Part of a small language model's weights: 944M tokens.
MLP neurons of a small language model. Each row is named by its layer, matrix (up: input weights) and neuron, and shows model dimensions 170-340. Each number is 128 + 24 x the weight over its row's rms, rounded and kept within 0 to 255. Numbers have three digits each.
A block is one neuron, or neurons of one layer that tend to fire together. After each block is what it responds to, as a language model described it from the Wikipedia text at the highest values.

L4.up151:105110132088126109146087125161175112137150111113124131153141133161105129173154165179145141204133121096147159084110107119120134131117084146147154096134130141131115142136137154147123143107148120146131127070106137108161110133126163134117134106132152163114103141080161115163114108087117126124122101138080173152134100143109138154171106104083146051119129133149142085149110141119116149141172090095148073153139130132107164158119133141132098108129159166170108119159132177164131146165111144181171098111122134102126138142097
L4.up374:134114112095153126151159129108099133144124146158122140111127133085158140161108142192148151208075100132111120105149151120124097152159119139158120142129113110103173097121067130153132151139128130091201148111149093141115122098129103130130150107158075141149130107121154143112140120113147104142176145143124153109142099152138129136127086113079107135122110139147154128121139134159173124137147095103145106098114096102120125175123169107138084123120145131144112160107132148166116100142152141123147148208146146094108147147134
L4.up471:110143143151179118109177136107107173157170106099109157164153123119149145134127120156137122162129133121104152161115143153164109113080110115162091090097106124118148140163130145155141115124076101116137123111138129105148101139100111138122112129181105119112066095139136130154074122139135102137171111107128128124137136098147162119137169132108117167154077124178106108121100158090150098167138159132117097119181102167123141100142128151118135121108125130123072136142126108100138100149138134140139106129125196154098138145139
L4.up731:108151084146116138148105142105135153131185099105152147110127141082165070121118164136122118147083125144169127100103145135125107144100102110155131139147093132128137125113100150162112094101141111134155127134126124134116152100084111082139133138138101153114096101135172121125113119139121114148117133145155142135115165134143144134108087119106142152132157137135137127133115103154160128105144114118167136127137092154129176154133120129105100138099121144146183111142100101099162121164146109130118092137135174104100121082106
L4.up798:139135111126194116146130104139086164159138129102097135142149123109135126110127174153111165152085077149096121129131120140102158116132122127121133092129132121117111133146096098135140102121114118119153096130103132147153117118144113139159156072147120125119114110131168150130118107140132080140125156160132141161156130153151103154118119108110150105124096160110138111123126128111176121101148134142162142116152103124126114100107108164120070096106120155139084126178085083125113112142122150161157141159108147115106162118109
L4.up879:133140117095145171118150110178121135145174108146120140144133164130137137114098117123135129169072120120149141110143146153161143169128135131159105089118096148082160127099130121107092129115101111155105155133143130140129116125130150146175130104171114121120124141086155135103172160137165106143102108123156115113155099113116145137116158162100115168154102111100110116138127134137113137131141119137147128140084095093145140112130110163131088115091074173115120098106084116149144143149114163125133124154123136138104127124148
L4.up1072:138122101130164123107152149111102137182138126160119133121121135112149074109121161130111138156143141100102166119141167159116112154102149132190104113133124149111149139110117106150126147130096100112174150102114121128111124164091156127114120117079138137158087123144186076117086149126126121155143146110089145150129162112135103149143121126119144112134106072129173101120066110105120114133114095131140123134155102152149131126133138125165107138111156175181070146162113131131148147124103167110118161149170139155132148149149
L4.up1170:138144118125138142135152164115121148116112135138154139139089110108110144142114144145108106145079116117103145103113094116117138110127087126151145097117111164140125123136116128159116136113105108123099149097145191177112081137159138108134107170102182125068095106101170107105122133110097127129118116072083173116140165115128096116130101155147093167141080097148114089130108110108141147125185103154140100139171109128098105134152119139170086149160126141185116184144123116106146079139081117127151127135131122110114147132091
Verb slot after auxiliaries. Main verbs or adverbs right after was/were/is/been, e.g. completely, arrested, often; also word-final verb pieces like -ched, -ants, -aded.

L8.up40:165119099141118114143102129113170135105100134176140110119144102122134076114155096144104139127118140141132139122157122125106096124141148143114110128140121130133122128127120101128152104115103129172070113175130149111088116132138098110138095108094117112130120140115099122141132128097138132186154159081194135117121138089108162101128115117176132115127129142152145153132107104119153146149128133142131103139131103096149152128133161113090098105167146117109085105092106132098197117133111138083172122092162137124108157070143
L8.up273:114143123135118144108135101101163134147123115170144115129095163171146130156154134124118090094147169120113190118111141081127118104107135150159103111130143131095117113090122127129112127094144135128150186114131149088141124139078100145130164111077126144120128105132126122166100100153118129200173180087108125082126099128132151108130109127139137103132108159076130108155149105123106105182093144171122100106119131124144117136162157124094152073139103109130114145136134114079137143171177152135125117085126109100083149084136
L8.up419:156121178119119157118096131128098114128168145179125110143124145126158138111108151116111131118108143094138132105129141076153094130106108135135129120154100128124125122171136090150065142127151128112108114102141179123138127141086107127160142127160164115079125097146092126150176124110113120123158143105100116093182135098136116128161111174122095122135108109147108092131049132099087117164107097173147109109165124117145113123145131108138084172114119140154078131116134093153188128156131118174147115124103113105106130130074
L8.up558:180109107138127097182110110117133086159136167142092123150130138135122118154157102088144102148135141081113155116081108114112088136131112134133121103158143148101148132160138094152118102103114095173101147124114134070102091139138087094118108137132112149115093151124113191156108148097130150149128122109131139115121095175114141131137133151164135150152158153101146099116101100135106150106133110104115118126133150158158157139157165138094095141168108124122104141111155131140159142145133142097147129140113154152129098108113
L8.up576:138103156153164115118123162094169125180143150144125125141098104117156136146135127082104110116112147088148130156138120152119130161135097106176152143062102121120113143115126128085127197145154113119077120124099115128129093114144084140137091130115128114056095117123079119099104131143120139132161150112123146116122140152128162127107141136125116137141130093168120094094100101112107139138134130108164144138111105137177134154137162107115137095141131147132103121160112120144134123139117149131132148131105131145103156111093
L8.up992:143112124125095086156085107114156095158133097109127110160130091127154120156166102127130079107162159095128118142133117128122113121138111136123156117099141148111180134138091143108114159115118143140109132095091123106124107133095136103130104122117131142138122125112125179134085147135129123162133125117148109132104118151127162118137103149115114161167139142081106140114118086143157075136133137101173121104153068136194129183144140136102113106119085135138157117107147095120155152142139152110170158171102154096105129095149
L8.up1322:152136142113140127103112133145137125112106134154123096138093124107128151138184105103132124141091162094129150141097093069122078136176168183140080106133140174114106135110148104128115146130114066128114147110136160107103128162103104110091129129188143142118141101102124161115134145117139130126142100112120149066138115077098111111105132170123113153154181126122086153148086104093164087113106083155110124144140107128138162169133160115101091164165101146105129145180136111167129120134100166077127142132148146110146108079154
L8.up1331:163130108167148113113112096137112124142091102151134115133101165104134137127121085113140112131111160103131116125120117100106128092165088130144142147161171164121164139164131095181132160139174139114129139132120133138166139144130131124162114064131127136132130128112087166154145111123126128148136101118148176146165132185108131087139082153122170126100117148087118104135125160149121103116104088130144087106139098084153084163123157107150141146164076142138090141102153096128154147105125148108137113132132117116102123130138
Opening fragments of split words. Beginning or middle word-pieces of longer words that continue, mostly technical terms in chemistry, biology and medicine, such as ox(ygen), ph(osphorylation), b(leeding), plus brackets inside systematic chemical names.

L4.up42:156134159135149107139140155127106101129147109139152149134099085098144159160157096105107104107124161139158175126148105102126140122094117122170105153110104147147136158146137157149150083104139121155123178117179110119135113109095071095112122127144101131089111067119151125114114101119146101126163109155199143134132125145131166093120119177150158105114100111099114121158114101157127093117126155125133107151133117120163111143196183071109086138117131114157140126138101097082189150136104126117162152112153141160115108116181
L4.up259:152146164103123122190104155109068092120151127127135145149113116108143114155098153115151122066136088136099147126127126148113146156108143154129121128113123141146117126116156131096102086114117147129117145118101125143092113168080137100101107139147116099162122107111156125115128128145155117168161148112156146135110187173123119149092134121128140073162130105170123129127119114152112123121100179133128109126142152143175169171151154096137125175150148159161158149132138150103127144173126131149106154165172133082129124116147
L4.up936:176117171160117118165079145142159117158124115127114149122092113103096146154150119127135106072101112110154145088137117105161160135109162125104111149115135156173118119132165119100131139066156140166129116162175167140131082120140120118092111137142093168095129109147174105115135124154143142140146106119129118130135156123115120122084109134174085075124109131116113100158067133139114114132124133125111143132139102129117149143140181075117115151141099144151133123162143086107162165096093139114166132130154123082123118135153
L4.up1534:210107134125143141157148142081103128135150147114146130096085114110164079129143169095105070103132140097108189135148105141141151143081127116151120148127122146126106113107133147097141113117165103140133156130134142128140053158135098125128117118146111136114111083145135110106129162123174099131129137128171117118098100133135129084130106119138152135140120122121105139171142101157121117152131124156146096125112135122170099169140100130089137162159137151139115132139124104119159178143092123062111154136152126110132117055152
L4.up1698:122115139153138115165166125144107117164168140165165158191161104094154144138131136130107092100139132147155125115158152130161150152094123112115107156107107162117124180081110141108082137127126125140120127140131123108126071140135107118139108147146127123072078105099120099143144139125130117159121098133115145152114083143125147079109122158173124102125146128108095125116126095114128093122140103109139153096108109139164103139146145105119146095148105141094117144126152071108160148127123115121141129138183128110100120090138
L4.up1702:158132128135134116177118158122144114107148093133094144170093089117131106147142147117091137092150135131115151125140101137134142142126161147185140133156109128152171117102113102149060147117131099183180177154101113117121077145145083121091111098134094135117127114132109170131144142116143122143140120147176110142071113129140125092117117127139138134118136119120141095143116110110104081153117128138111148082122108110139113151128132094110116154111067119167128123132118126096177147139124099116111156143132100069099136092126
L4.up1855:129131139112144102126101123130083127120171153159146144120137113085111117142093193135126132107162158146085158121117133176164119129099121115168113110127117168125127138132145133105103120123158100157163153130140142125146152110095081096124110158113081145123101056138146120116140121110161155140144123129134130080067174160108145107142179131164098104102135144099104114124118102101117106127107145102104092118126146097175124136107150094133159130156090137144132158122140113068139163166134102131122124171122113090124144102103
L4.up1981:130095128114158133120124150153099082122137135116125166119114092101145122112116070126080093108127117098113142155161099121136140142121120144153124106104113152169142143106110130115076104136129146131128150151158108072096137102126128101121087137118077105120097072173122104106113110171122124109161124157095121097125165135122139157151163162144152149169150102160122142185098133138154101094107116128106108155182102102155113176143164127115164146131148154133123145129131092082196117163082148110147153134113125136086129146097
Infobox colons, technical word starts. Colons after field labels in infobox-style lists (Family:, Genus:, Website:), plus first pieces of scientific terms, such as en(zymology), sp(liced), F(usarium).

L8.up16:130136121130114123131119163135126102161145124134109091086164185111140140113116128119110112100055147140117121110106120174099124139140109098201137163144102148128117157094121116123087118143124169132121157118095153140128102129120099123137131133092162174116116108120110115062124165130094150145104105131136120182135139128106138173098112101128164155159101149110159140143102095130147130102090121165118099139129094089154121099119132097121108128113061154125129120165157120125141116157139147096131150134133120146125177145101
L8.up329:121136163150101153097169140130127152145130093137114140134141154110081096143117145138112131108116104089135106107125149125102150142117123128143131126088126153149116088121113140101160105102144119104169159096145133137133097119163158150112166133170139140121132136144147078115106119167114141133122131127152125156142153168186106159130132133116114117162144079108133065099077178134115127122110143168138106119120076099125115151134116153121112076093141147161160137161134103126136124165131097048166165162139125096119165128144
L8.up675:125146157144122158138127162158138128114144114177129143157128127128150111100154136125099150165152131177118125096116130121104159121129130117139109146114124111106120111107092092109113134115154118120123139147120113203137112122112125152152115138163097158092142181151138135132114110151109130125148113139153124169121132108110146172103139117151133114153107134088154104127129132091096096124100116129132129127112112111144140110122136151144081148142142158138120108131142133151141120109148172120147115152150088157122129110109
L8.up1162:119128124105147116135138108125154138153123129128153147143105181127141153136157109119100140129132174144099155164131148110138116113087157104103100072177112134146134090126097091149119103126090125107096113151132112139143148159133091132109125119186112140105123125133138142077131118162105149157126059162132105146144155119138154135126096111176142108140117130122143109099133152083143119106130133117150147082114114107122118133100120136098131109099073150109135147145106127126202150207135149116102142132110132128122149112112
L8.up1517:069120115114159164093134129153124140098154126146128170128162146103124144139086110155138117135087121152083144156078114126111129120146153156141122123166112151139155117110127064096107127148121156143122131120123094102106107144123108130165130127166148175121171143114176156152114072196138115136160108120169109101148118083149149185089106125106092138137106110124113144134153148142127088143135100142149104131140131092110083121158099126112135133130134112163139133189152133146146100142149158114101139123113114129097163133153
L8.up1524:127134114095144095153150112153189120129178124152130104114170128127123122131114109147135117150114157126104160113132139128113105162103123130133099116122134144090107084110086095145138152164123138128129167085073112135141067132138095152158159109130092132098139150070131151122106099135123129128179141097124106164148117108164111111129141099118137103142111111152137132125122075116127119138102102115166070105126157168139096157119126115149145100128111183121118098139138116119181111147128125127123183114151101145121187112121
L8.up1582:100113116136096167141151164167166139132177078163134156104108167130102092131130113110122108145119163159146153125131143126115125166092130144143107131151096144119129114145139116108111081122129151111150123107132167122113132145154106108134126147140119139122136148132123143147134145160144096109144174120133117114112159107128170141104138126139105124140078121117135097126066126156112128133166147154133114109154096135124105110121142153119129109108120161125127124184109131147129138144150148099151161158172122117135143099117
L8.up1998:123091127129152130115114115130089184116129110122102102094176093137144132153097118159155133148094151135133085072151100122098105131130123144131102085187179167126162151161108129097088128113120123162169127095125109119129106102152101127161128129166158142120167103141098129148098102132139141124165184172152121146106107130118105114124155116118101140140123125106147090160173142087128143126131125177128063141117117105104141125150132192146064173139097155107147117154115123155166085145102101081141099140144136128142136114137
Passive participles awaiting complements. Past participles in passive or reduced-relative use, often after was/is or a noun, expecting a following by/in/as phrase: played, organized, stored, based.

L6.up895:160131158107126090115081147190137112158087092111157132113141117105091142105139146091103139092121218134103146130101137113182117124141154114135134112136136135115100175104141106131106138103142135142141129133151133140104117112090163123107111146150082158139111122098093118118150125124123153142141155098120152095105176128131106120098131127111087152101129126086111111120116082154117113116141154167172117117127093094148136151178142136162094110148114133127088119128142123114159164115105155124143134112134050161101113092140
Latin taxon name endings. Mid-word or final pieces of Latin genus and species names in taxonomy infoboxes, such as Platycer-ium, Broderip-ia, Cyp-ra-eidae, plus some name fragments and the word "in" after degree.

L6.up222:153107098099126086121153152159094136180135145126112150115137132114169110151105150129154142135090144117126139140107087144070083169131093120110124092122162101117122136130113105177121131128131129080144157150125109134116155124119117095092097158175088125087068131095153059138121143162127138105119132122111107119146097115146147113129095077141156123154107134114095154165141093100160098120114126129159096108126086128144156130118145150169071145120133163151136101149115113121154070122135181123157131175144149173150135135109
Copula and passive auxiliaries. Forms of be (was, is, be, being) and adverbs right after them, where a passive participle or predicate follows, e.g. was later discovered, is thought, can be classified.